MLP neurons of a small language model. Each row is named by its layer, matrix (up: input weights) and neuron, and shows model dimensions 128-255. Each number is 500 + 40 x the weight over its row's rms, rounded and kept within 0 to 999. Numbers have three digits each.
A block is one neuron, or neurons of one layer that tend to fire together. After each block is what it responds to, as a language model described it from the Wikipedia text at the highest values.

L4.up16:497559489477472404550518468464448505519521475487490532507552504445485433550399476543588505399516438535429558529511463506485585517431549491501523503479445483519513464478471497496551438466435496556432450539503449544490530521507488495447465417493499492503523497492508519520563486495496540514449485472481473476467444450500504476420582483499471469535444497461442524465578490470542561569479
L4.up152:517537507493423495561496523482531536475503441470525491532468534548535428505454465459464479526511456497481550501487450523512481493494448532483481526477430439525449489523531537423518643555527576451521476568516451481519509471487531510519540503454513458511536428493541465564515480554496546491494504449495527489497516483500530496526511472509479523559473447562441574547504431518485479495416
L4.up851:499517558500511461486454529505579491514475543549485485525583533476495429470482514444543523450498496551521458485507443497536530499543520494504549544473417502454534476586432549505533518448507467482513510494490540571484512441548440496529418435500560562472442534498435473448538478466476536503506515543493439549466492467512474498539508501484540477551535488527473510560480426557509582422476
L4.up871:524479468501472501541531451490458480577525494508474566480496532510568492498533529442511465472512534448490552495435519596524485454540495547515474530526503475497503525406559541475510509548537528548524409563537420516505498465483520413505478526421562498496540455453499462477474444513491535488499456427464479524408589453467483560462485508577451516523517443521531504437493564497521495449364
Final word piece of a past participle after "was/were", usually followed by "by", "in" or "to", such as drafted, founded, slain.

L4.up0:459553476466554510527463460454437609458450509455535541420568494496503556529544445514497477518536476529556510463505446469482539483524489418390508457535474510454527413493491497585559524587526449487473553491478481525487491493391504465564562510505491489483502515492491468470469557516607449577437462519539476513532507487456534468483500454526476520535482506501491485472527475529492487466507
L4.up163:537488465508497435532446461534443534483478542427552499499567532533507498469500469428529485494443481546494581550460439489441539579519481493473441495466531560528494473442441479583475419562490528494476524456545474594500517524527496527498486501476493541452546571531518487511520462467590521541571543593463460499466490484464497451506474463551480541508507576492515486526454476528499454425462
L4.up763:399438540471597456523477428517459587546526564452490464482422498509538475478569526484470472488458437468468536550444415465488505479504471423462556490510523481540548466483586551585506511562475535518544509481532528540508553465509480452496498555530534498476487531488613534498430454470495518464474535488523498494577484562595460462577506541510475525516493487518518447529480598528531488507517
L4.up977:428472536544452489432541425528506545511453575448535480435451533498563438473556506519465530431474427523522500493495510481528482557473478511542545430466453551533517449473508456536481502546565512520490485546460470496468496472471523527521493485450532522524523584477507532494417425502523516526520500531516454532488528531464501446511463582518403522526457510551581508502449523514519503554450
Prepositions opening a sentence or paragraph, often before a date or time phrase, such as In, By, Before, During; also word pieces like "ur".

L11.up835:571542517498543527485466466463490517507518409506499554466521492542422464554465437431447513492447452458569539502529547499485458464493485455516467543507502536559505532548473500502564458630487493502535563489568416505519528547523514536482459538532467479497633439468510423510484533519466530559543516436485546469526435443487499545463498492478500553530539525492578413495515466516520573503512
Mostly in or of right before place names (born in Helsinki, city of Munich), plus mid-word pieces like nor-th, L-y-dia, W-or-ld.

L4.up305:459454511549544496468494489488501503506491509489505522520532447495482584471485501566503449465509483526509412489494491551525484509494499475536516519561458569477545565498491601460491390526468495477531464465436519451462432510465536451523517448501472466467540501480451502493440544530522548513432486477500458523512514515417434470477495497464559495585519493593519445469419478540414462549511
L4.up625:531515616510544512524477488453509502567475512456481508515520490492502536547540430458542518475471481462541543465519443476499506491550487454555512545485498531515462493522505482535485508539539441493515411478506492572458501482489477484543486575448537492513422561457543506519471473403575566498449457502560547502560524438481476425557502585505517468523419481557470506467583509474491550481516
L4.up757:500461528521525528578468446471490483530515515430529472506495526524539473505498517551402532452487581530492484494432444503518530504485544502553488489498533516472466467512471517504479486514553548547489469497476501384455528512562497569455493534544516499507464470440441476445519596457563530565475497439534549487475546556516445483486456507441586514455531488496488491454474532541523443477463
L4.up779:496475471410543545525489529511552532523585539567487499464473473458537484452469525489486470411436534455523532520529515474495511472543509543475468579520434484503509504508501563519554469544571520527539441523457520526531491575494413527525611507503517561456476547467448568477529439482443453478481494482568493541447470512486518399529453531503503504507532516453494484478535453540514522405538
The preposition "of" after nouns (son of, one of, exception of), and final pieces of split words like ov-er, th-an, betwe-en, sou-th.

L11.up950:415512459521513532513430475511491482513519540543452458475553486501629487433479497515593539498550471463436469551440565479489455513520513489476478499525475511490523515496520538380446444526530504528454435531470517465525448507541566527449496482531503513443487499443500523539451535496546517469463489591441516529487445462468520477543568536513537468460440462486507579577449446449514455504504
Closing pieces of words split into several tokens, usually verbs or nouns followed by a preposition, as in serv-ed (as), compet-ed (in), W-ar (of), tim-e.

L5.up17:543496516517483520488577507511477489535503500422537444435509478491535454537517484446518446444516506484498547427506502453534380535509467470524524545475475469503513521489515553521525507473495537501521531479508504527504461456515425526550584450544528536495547397419539487491479521478395528504569483519401475515580495461558541425464510423534556440538500484543536532436480467464513464513468
L5.up33:480526488566485523547525480540499453537510408578428476502490533531547544531507428518473508550487543471498511551530468482448445490481465487507567523498459490461522486398519419476563542514507454498462540501524495510486467506523490438533533535513517445499496496476451557466571500479504494554516455497464522553606511486523553557532505481500487478566501494560484486472486494540515514486546
L5.up89:427500447495471498503529450485462561470467501486520488540573524462466496429450488543487492487527563484464495547464500577533563554514486432527564582551489510494540477554545497483551499505516518471484484498468455527472460468530523460479512502563478522531441527581461504479516498480497526536476512458442490453545516452499573535515597532520400514517491398543478445514433502438497436478523
L5.up147:472480558583507527500563539495507547511527471478504529512460537534495433519446510525478565520453507475495518488533526480488508522406528521576447553501563495550546553512486459466551470470591568476474524572501542513457568465489468498492467473584491498504479419580499519642480552491484483522417520502517523499521547496537406521502508522408517493459541522493497458524499572487507484457483
L5.up191:461581582549434523550464465424503445533586524525427457558584506572438515584528494523479486489499466472483516476536482512452498483394459516486521454497489547457485542470531493489495485509472516474547403502578456471473479541459485447499500563452439505456474494500549474516510518492463528516544461486506489520469490450560489491512492485525452420504464512519448463488488506537526440411554
L5.up205:569460577556456556441489487470477496498531485587541513381477460553564498438453469571484453499428526525532515446522437487469416470497504526532476537483557470528491562504519482514496457508467468499483547608487507494508496487431480532544513496558478504425549420531565547532510431510460517474472453528419556508477419515573473487446554533465483516525498527521509470474564464492494482533487
L5.up263:509518496600512456518471482592461481500402545513504497529572504452465469509456394502525489450522514579517450499539516514454536474515465490452473580496459560446547492532523493557478514467430486428497574509522508473473457498501478429478477439525498528462439523479495587479510525508436487540484522522402466480463487526468450521563544512529470442493508444461466495548457520492487477495515
L5.up271:452549524492485498482509521425451429468492525620563541477523569571511430507529451507507513502509517583531581451502504462529489503504440556520513504514477499453520604486506503525449493480553526618537502556562506453448523484515414461508502468514471434422487543456557492493518482536538411506511456485445528564486518562507535508572516505511574510459540527462504515468503479555585435544464
L5.up321:532523479535467467584477523510411533495465465487544499490524524548532434470547495488483544520489519471454510448519467492520521463497527528564491566482524575378530512521528442503548523499469470420512513498542515528490547478518503501458422463548453554491529507546455527451607471501445521457486554510457527512448560551564463496492484501534525470526564468526443504513473489509520552440532
L5.up398:509529454431475500473514504519435540564581560464477477488562508586438474521522495409441516469498562491577488569548489475538512505506498540481489547512536496453517522504563550540524557497487532473515495496492488518488458413467541423533447479519485521477507504450511432484407564520566502550505500530489472457501441517416506452517518471586459519527450445424487490512507478425537485486512
L5.up558:502486507531452536480431513511530485547502566494476443425554439513493426589525550457554528406495492540526568475502491492504519515498543532545496524435583486472534579512485613478497512514482466425503561526486444405448516522547557528522491534515499498465484486459517492498484440444478529529443482500444541513485465582521471525498485474482490519511457482522451410568515496467483421570536
L5.up664:511519560505499496467489532491480516484468506501409479513532524506527441520524458459453521550501506515519525430493530513488434527562489573561481515542455521514547538582540508462495577520510574477562481463490560519420537493530480467467436537476507535576468538549540416479554467514531501573544456528489509437439523507613541481449491532496514453528572416550405477494479547536515519542568
L5.up722:548493527499481466527516501538505483475486543465552546474623503514423461535586536502449521528420512536493464437478418555463503453523521514447495461530472483535505499528501515560489477464541511494501470475445537546469469448570477493473496522498515550422496497526541427544497500517498530494523512554480498553493530473566563496516523525418456490545542535486513550524488540477523537477478
L5.up800:466476443546489511515491492519535522502525512493551513535520452480571511498538494485432479506495465543462537520510427447553488510468495528544512487488494478524471495451450536504467455523509405559465524516501610589446531542501557546534502531475475464545545533523506501493561532539500519491518506508502461512547532517478505502439551508573410476542523508548487479518500429560513486562468
L5.up967:406493550585510463484498526433541536487470470462453475483525473525488464504444464463514518524515426466478484537433486506473484535556395495497530484576497552467472557531548571478487529454468477505570559471485628507484433491564478501556419444427495440524456489515579532483486449517508525522449456504510464515509561481578544507517496483535555510513597520534434502570514504558541512546562
L5.up982:550467493561497479491560417516478442503512527449391450548525501500471525457468570528488489505515506497460476475533552449407483495486528509486490465491502476438487526516519506469515506429477461495499527535506527524453443488504534427475500494479436519443582581471511521511506443507536446540499470526461467497540513557565490527506504576544475508494563528595487465495559502448539541446484
Final pieces that complete a word split into sub-tokens, mostly verb endings like -ed, -ing, -et, -e (ask|ed, g|et, us|e), usually followed by to, the or for.

L5.up40:515481457512537482521520555489496482509466513450468431481440569465532468517409516527555519517509467616444458502478508493536455516531583410440503522504524538500560523546488463501487559525625507481482523495601522561423492497477476530539443508497502461485534496539567498500485493430569552462470504477612509485564522416534495453502519536523545468505525484498496535436411543520475603463551
L5.up55:541509535480470519484527475506448516469518584568454438518493517497514508551498482441513547457519545522586465503458529520492513561508499458494592507485497508583520495542495494554425524545539491433479502464514500519462542546527581549519557537423516532531511514567464482499450531508570489476470489574518524529534432477493429486503578534471487462545521526549475532508547482465544487470543
L5.up202:547439500500570554573489492453497526386496491433462510514492545489523457399519517505493461441505580482455528455408496445487466489533528483560492505498475439438449537542477474446517483555462453449521406527430477533483456492454440452486467461537513523543540517482447502432564476474475550537535533499438486465433439533494516512505537467439466515512502556486517540521448437507437568545523
L5.up306:480482530502491534467542485513513514421573486488502486503500460498524540539493518557527487507551504481411576489455495481472453506508543474476518568479526521531503541464533512532540508539560540393543414450484475552498523409551467551497516486482494542523495428400574430548516480490503504543489459513500503460487454501485518520535502454554467545606498517508476544505590485445518514488474
L5.up310:496432502473536525514454523460502632557494479501526511476513472482463450546442544454523500508455477507478564529496505493484473535485474447550540604434462554489500501516498520492443520460554520468488522479519550511539465489565520501545530527537455569508525454404426514468542507517520554515513532525493547526412498504515512409561493472445543439463541470571469490498559477448487516492539
L5.up327:521528542546454551567519504457474435460440472512492485489547547513465500533493524440486543557512550500471492465503510532539489481508487541522513507536509522546546491502496448434473460561572527519510487557444566616508524583517490484496462541519569510519511542528500544555547541601500485498637466555501488556469501478555553423459500527523494532488511536503547499575480508559496560523536
L5.up392:561510571538436476505497521522486545486501501472544515507493477448435471502518521497521507473441481449518520454519501552501500469595508542602446481505465500548540586538469528556455518506638476607473536546528517448503533512472545493491558488444521486515520529444527489512558485548514518533509466436516488593555435534476551503507478505533526501454545579463496472498528446507536586479509
L5.up477:567581547502472422581465483507509510514535486451414505525575506522508477509483450471529462498470568470505526505464561574518427497468443459535501508491482480488477577534463556553514562470490504502489443538420520570509561522444458447529412463551502543518483444483453436475595491471452582536532468504434511479464520455521507536468582504495541431464498548529394492532463431550526484555443
L5.up630:543416554566458501502526518468478456481551554454580572497451518514490477541402506525496541399598506523475538527498495515476511491502534514486501515456475475532468502498505630522521452565470511499508473412516511519536479493499512541542506493464561507583512451442486510540579467510529544557508462499511446527455515468520493516498519578590463518476506572521502484475474435408534509551506
L5.up637:522458505538436471539454519496437470501507574494509545477511519521486507469498469454530500513457540507476512489440449521571451479455600402410487552532514518461516574494510548610399499513554478511532481516556590489445499562475445462524427504528459444588550538521499539466514518466478520474505524527451536533490468420526526499487530476485471507473504458449467484501533442463523519416526
L5.up638:532561535511490488586537486472482514571529552532510486568488442465519492579510494531529506499487485472437506544497471441563422515499547426507495507446496500459541548463495500505583567537532483458510516484490445521551554483511403500561501445454563512508445531465550532478540478512559516467524496507554459500472489524533512474549486549461482460483506495483568537559511477489536484511456
L5.up702:519547623510524456539520510484545489520515512479528451461480503509547546514417468516551563478505473440531411538500433484546517469521496466486527500560474537475540462447553499467522428459476478540587492486491493449487437515498492495473510556504511474497486457545522413509550522557550572479482467522433501468516549449549513476555481507477501433531547514513544502484455470479455575570550
L5.up796:503551466482423430473488546488502567463517502501505434474507571530522502477479485492578495509494499459524551511485528416537552585501413493569425450491521536505466491538546581505539430537494452519443432472502506514562469539529519434435527481502536500541432494550467476527479480488525607507549550524454491509490505498494513454560484469458555521490494512452581489560523482467494533556450
L5.up843:458508469400512454465480521460452510497493575500515490485509527480547519473444497516543556552499600499443545474501452498416474512570468429486493512501482459548542497504562453590416472532517500469542505449516491497454472525509486519449476516474468588568507477514428406493489491541492565521552511537465526539487568495505547443532436525523489517504481580438506525500451502483500501472471
L5.up928:507483432549485529530500415500473527506531486577548405504491442441500464441508517501400513480507507463466537475546550454442490514472490525494502535489466547553591520507479451429555464516502547497470478519489527463462489525495530511552490471462483507516494487499437548430501491568484546552520508502469399494459492447530550584524514529498445511554468554483455549552500512541471491567528
L5.up1021:573530433513521534508476538516425556420480535507488500525521451532499501464474503405478493474603533525529522501578542524490526498516544519510511519517489569499531521483487510481593465498561514505478486501456555521496518445439523439520484562462406496515420505483453485568486448570494529513526535486540477468517523455478494463476525545560530437555497452483482510512460375456492535528468
Final word piece completing a verb's inflection, mostly -ed, -ted, -own, -ing, that is followed by a preposition or object, as in considered, known, established.

L4.up407:561491446469461411478481446516480481520480527439478507522516474550534443555491485485464483520527554492478455457504439565436491475440555494503521504516423533451519484487481411413461610519504482444574487458435458520544495463513489452449489584446504467422481480477540490502544480509535463488523496496424533460519452536536465522505445499477434483497513453457455461527547496480474554500485
L4.up769:479535512517487437566470532539460561481494448507513471534550536627468540597505466524494534505490462507512514478570498482484573507587456561523560483544482444450433481542520440514509571584498483517579427493444541466501456487569561487518434524498506537513459562516482488527547539512473556481485485550513510491440545473467514508535547523442517493480506526572458535483482502516546487545513
L4.up835:486497561488533446526506477511481517520503549513427467522485476583491460529512448502497469573515514476520470504474403485594485528511444473494469539447485456500498513503517476539472502557487474409550463495511500525514546537503482434580476423589456515526416500527516499480468499527478488458458529431459497476471442504529447483548580434473442491489516510601458475473516449617478563553474
L4.up1002:459538571515512524497541498496560451477496547544534521534504504499433542559424520386475507461475556456500435543535549508508531451468484536419500517423470515511516500430538508487527507520538455478564501508433521532525549533534511517494465382566506428506557509484491426447497433557568513547476508573502451453496480530473422522442507547495513470501489518528445545497515522551532542492481
Final word-piece of a verb split into tokens (mak-ing, provid-e, giv-e, mad-e, includ-es) when the verb's object or complement comes next.

L5.up135:516459508520439523486554521472473574468513557480513512471463489515532512505505505527463520534523508538528468399580450477425472461447449487497543503497447489507477500471525393560500501535497393511443502455495538479456519544432540528527466518472454489489490494464581443580541541510546564517473502489509522462446511465396485488561506486534442567458474527512517525476523494500425507424537
L5.up228:499488528485470404505524487498498468459490560423457537498534466475500495482446481541472519486499450482502570479474488414510550490571526497423522604502488496579454490507573470493552537567560520451555473488504493470483511518550509455524515527525524490568488507522454509486516559569449464536494432556496504469533468510474488558546513541592442463412536493493501543460574510484533511503461
L5.up324:474487585478497449512509498588449520520550539488528487482525481493546514490471490513512555551527417521507473458523502490549513519508483530461473546457488515542515599477481481514560536528512534572465519439506591480501472469471462514533475464457504490587531547512485555551509492527520584520528510535480549469572515532505485459551540449508446478507563462452515498468533454548409495565587
L5.up371:522478497509501508489435458513514517481541500461475453498531552440598407480504456466504434488521494581559441535507394471458494462451557563528493508528490498498586500596485539548575542513544503525546506489569532467564443514533532454533496546425486616522430440474504558555448542554523524516506498489410490507540498415501468537531497581503428550486455495495532439509498534477513534471485
L5.up424:460498518526447469477535490520518538453528491520615463484566482522546482495557424484545561509519440449544513511495500454436495535479487517535481482513458504471425446455529511521531409533558476522509426522569493474478460490535488456542458571472472424535500490500530492515492499553468484555495458488465494497517521547528501520525530533496495504550568548519487498472518511514409493493519
L5.up434:542530525443480476506469438549514503420531561468506410519499467474515498529464524483430453488537461556499557499548443425445464486500476480563496520502458469470523406492456528516494417527462473563458597537546545525485503477393474419472463502531468495531462506533480505549429495495508505454481560494489526555467509508423504465555507551485551528508506518548549449483557441502474559433503
L5.up435:535495458538519491523494518516475572430525473498562532528510550506584480533488446533437515536430433515560479467587497449511494489485514495442487559480490449485540433500556505542499474493521451454503549476497448553507470530459561542569485449530498567537503578521520581534462481521501496510495476516481564528530507474533483498550542573475498565473536580449470432574566578560575495521485
L5.up517:558520496552475476510542507429445439504441483395488531495462530499581462464486420492436466463514474481552548472511488499455530485432482509439569550510575543499454496389495451468507424474476589533522553472468506513460453506456514521505493538523500446532515532477529498477545527530506475454523400458429443513463538523482472513468445536510491511506559510548549524460535452552498537500456
L5.up579:462495521554452534565475472474528515556500524522499580491499479455539430518529447535484483500505475498520514496534472456459436511513430476479546489527421439529502502476490454513522471484448540529432461515535538512490471489472480472525459495509395493515476573455465475500577514506489522444450472443479562561461518550515517467506484559527555544507502564456509476429520520489520544489468
L5.up720:525497485425538446520464486498429515531450498505473511557478513422550562436469473442458501465465495410509527480474465440470503567508454457529438442552511458496473504456556516521590510539542494549400503494414494507528495528450465494496521508497420491537536478454557543415499479555484519505554464473487534416454485519512486495503518472451461533489519521502507488488535443577512524490427
L5.up745:473528509528518489511511485549470538534507473485494550449545448526500516459540447498510492469486512472511496611473494463466455560459510517544465474436468537470512510470575427567531419477517497559531457496499528435460432415471485453541494524477505459516502504581526530456556438498559514450542450509504493505549541570520530504511512472484522418562476541499519433441432491507448562457497
L5.up782:522497470471510502561563488420507555441494501451495528550514479531557542576525561484477493528437456463422487486531455496433539490493474479521444554409511483496499445480471453610515470474513434463457470524498421459467474508439554489512516500481539538482560524474487467580505478488568522507497416549450469540593526572517465445505541538500524525446526496502475484450519481554572514533453
L5.up835:505538489495539469518468533524524487436515536524497509468551478514481477477585507437459410535520507423430617492505528485516544442431398470502512526446425508481451478488525549538486503525515489493523490490542552544506524517421574513542449522485512421431543533532440487545583466533515414551544492523532482522544523449498507477397530506500534490502509531479517499522530458533532560501523
L5.up947:474434485473452502434448491483542533493505499462545529501479524457519529473504531511467498523490506442520513485496486536451516464509564525551583460446576524454567473507489533601508475433492470541514490523463572505471554463518520530528471563457540528485504475403463487466470588531515506533568480469502522517440482517465462512502498498528542535516518504489531490522523494577511574472487
L5.up992:547509533481559466487429437469471482467518527503467487482500448469597520489529549539524497525510487507534481498461480414499555545537497481562536481469511464495541508507461501536522481488496457496501486505415506445452468514460443502465525564511458531426508588527482403539514554557479508522499483429436520518480489560482542447428536511526544505492490445517472460590608424495449497497551
L5.up996:504532534542489478553553529463471516452483501532490511453583494578509510545568547519524541542470459422516484526575448454499487550544491506486481486478461485497516448559500488526487491506452453497396505516461454521441518522511497490587536507460506517443553571534525545587579502579569488522497479537500454463444487557470506513498510516484454493526492560521563526456550434570545477476465
Final piece of a sentence-initial subordinating conjunction, preposition or adverb that starts an adverbial clause, like Although, While, After, Since, Before.

L5.up24:492452505464449552527517551442499508514534508513436498524497452524480487541470475527503570468561536551469503475464493483450536514537564448477477551507516536535604525526538477444413481497507508462424493499497504481511606521487435465556494542458570441520572514542487524504503550478579435433492506464513480575577533509554546550610506576475462493572432517555510480435515536496467450522487
L5.up53:438495537426512450512527468457527498472526547506461501520486466556538454503473412468499511455543445462474517510425455528468427540527492495549419532536595583483526472493523449490569520508541562458510528500531576479474528518529552543503433533454574532445529522550455587496471553496497532502418515449516527476500492488534558577511452495488492453517525449553482562509519511506464492534508
L5.up124:536495437474535547532505528477481465490493460527565500514496492484565488466475475511435520405523573481536522506502502525558494551508559527511549488470503451525476519503512516505522529467448569569502525479483501462503537478529561523500466489527495433480521516481486400428514480436498491537389525449525575478547522481474527492593511484465459530433484484485447488529592557479497473472527
L5.up181:506479432522427463545475551501530471477587531480469554539517591582532528559448501545474566522451520486495507514496433513482472498506492538504514518493531518532464558497461448516498487485535497490495490530391447453440528550469494530592468451565485449541556490506487543532538550469515470521460492498504472493515506529560472541401490549500515506472529464465498542450541478630537519451475
L5.up234:503453553449499503468451513410535528516430517541498545542553410505539510494529538476524514512497504454412464471516477482508456546540459521501520525508465490523566444555475522435556556550498536522520459444524526525481549575447433501496488540512525413478478483506499486517507466529528559551520461431525546546433556408450519495506425531487522502496529483508521504449451517466509416498496
L5.up289:438500482432477464572547488497496545469537479566449516545457536563537452521482545543548705468480556521497507481487470527518539599517502538529553504519518510503493543529471504516458531491491489524498419496501522505498591461427464495551453503415476533476544617471453577543516507478512425437482432508499513528471432436524548516519500485477499442477510517490472500464477454530514487591481
L5.up326:490534568527489512439503588478507448466555521492501506549424544573473515539484529487504516474536550480502467479458559453431517463462552422492477511489506515462450528473529502481481505505456503467454546489536453516467477435523462597442533493562544478470437442449542419410599558514506480439492572487496488523496495478533527492489486534528588568504530430494565470530464499500493483489519
L5.up332:450540515498460502443539583504521521489461525493469575453474517548530481560502481568469534461551519466523454529476502515573509523540518493451488613456503530523540418490479428585526528530466558477550503486554464511473536539467531494503455459511470561496524463453475444525518521446533463503444559545506545481546420492490511516486556489518465500455505531494504516497514456472487577532543
L5.up347:495503528498458495544482493462426481473482491595573587503459465547516508532527569491485494498455479505432490496543505529448551466487483523523547562579563464494543525426527528500451501516454421531517455475523489485535479551503517421568435477452481440485502492484495471506559534515487515515410429487523484584453479480576566438416492537464504511478472510560542524457441494468478583546482
L5.up455:473505485410456537553460552458493541517417493427518450499503489609526617490510477522500507525404515584464519435522624525458540496488528540477512529517477555453509506510457548475538495507485490541482485492525449502456533503447490519566444560501533467582469495456532475538553444458476547501518465392490504584476486492494494484485482455491528482508558435539489441493523562519513524506495
L5.up631:493499477549523550534456503554545526487529475549577491486446407482502524486535514482470524480519484461555419460450439469497553428530487483443558515465487519516494472540487544557485459522527472511424419539520522483470498527492576467498520482492551525487452485549413525539510531438592474545471505502570494453545565536574443474514552510499534499515494503457518456517581467504491476496453
L5.up636:460459537474482488575562499459478518537497519474534530506496495475504545530486501519479520455547530515461465464505522479571447535492489477481546504523562464493549403452534447514531437583453490487474450507517460486481506460486493509500502576532550494462488494425544505507499534509486441483379472455490467483584520449510463526557472500540506497558469486463461523506528494516502476549495
L5.up731:438534504469511520557547559535549474543522598467457397577528495551508466508492560494455530441481450505515526508485537471527475581568562466493488544531520473449489468493464453485464498535531509507553504541500521476496478479436488518518497476454445533439526510470386527516511493484555513501456484493522516501529533460499494541450508452542472569459505466554507546492485537504483532542530
L5.up872:486484556429477533634496564494515539465503517509479510491465499552549503540436527515479523521529486569468537477447521522524494513529514532507522440540552551529511469499385523514474541505493605537472472501517498419484561512487550512556464531543549504494496540538502455478524548497518513469471472423534583519465558496469500501431474515426474537563551474487486554532522490585522603517444
L5.up949:500518482465456544502493565477442478560483593524485476483533496552477480541508553483496512427412471593503523433492485497519507455579505525471498574543512497556485574531399474451496488508520441565491540509513430548488478510421522532531441436512504550494507545510499528488527476503489547461450566525522576481470577499542478468442558547464462550464492515494543458513423464553482464512547
L5.up1022:454470494439472501530499532454558528537495540503452469527554507523481462580541527471457546507497456611503482554502528487493523549499479521508464555566558525485600500502559516497497516482461493556482450539493544516596524524465491518522475473495532600514524589489405511561597543437522435486460477480485552496520519465516508483506486496527535510437541542498540531571504440563529491548564
Prepositions and direction-word endings that lead into a place name or location, such as in, of, and the endings of north, eastern, west.

L11.up823:463525449518571531560464533431499488554542494494558444506471457556516499531497498459499528510506475406515477458529542469438446484505502519550444474491471542448465450455503527537522521545504565487463529513455501545453537483576529490549557470490534533446493515524463544538508463567544426430558489508494506516489536486523523466511472451589491468557494461518419522529450520459534494549418
Final pieces of words split into fragments, mostly past participles, just before a preposition like to, in, by: releas-ed, releg-ated, shut d-own.

L11.up761:535461521453517503550497446463526558536528567457470415543555508461570568466441525536510525507532417435490500542427472504517460450483476484502537535555477565487579400546499534465595531464481459504534470478501544505467575506503566503441504565434488499484484553506513481497470509497557555523449446414574508541465485413429539474517450502515474519528419471478490469535510412549491502551508
Short fragments starting a word or following its first letter, mostly r/l clusters (F-r-icative, F-ir-e, str-ucture, pl-ayed), also During/in/of before "the".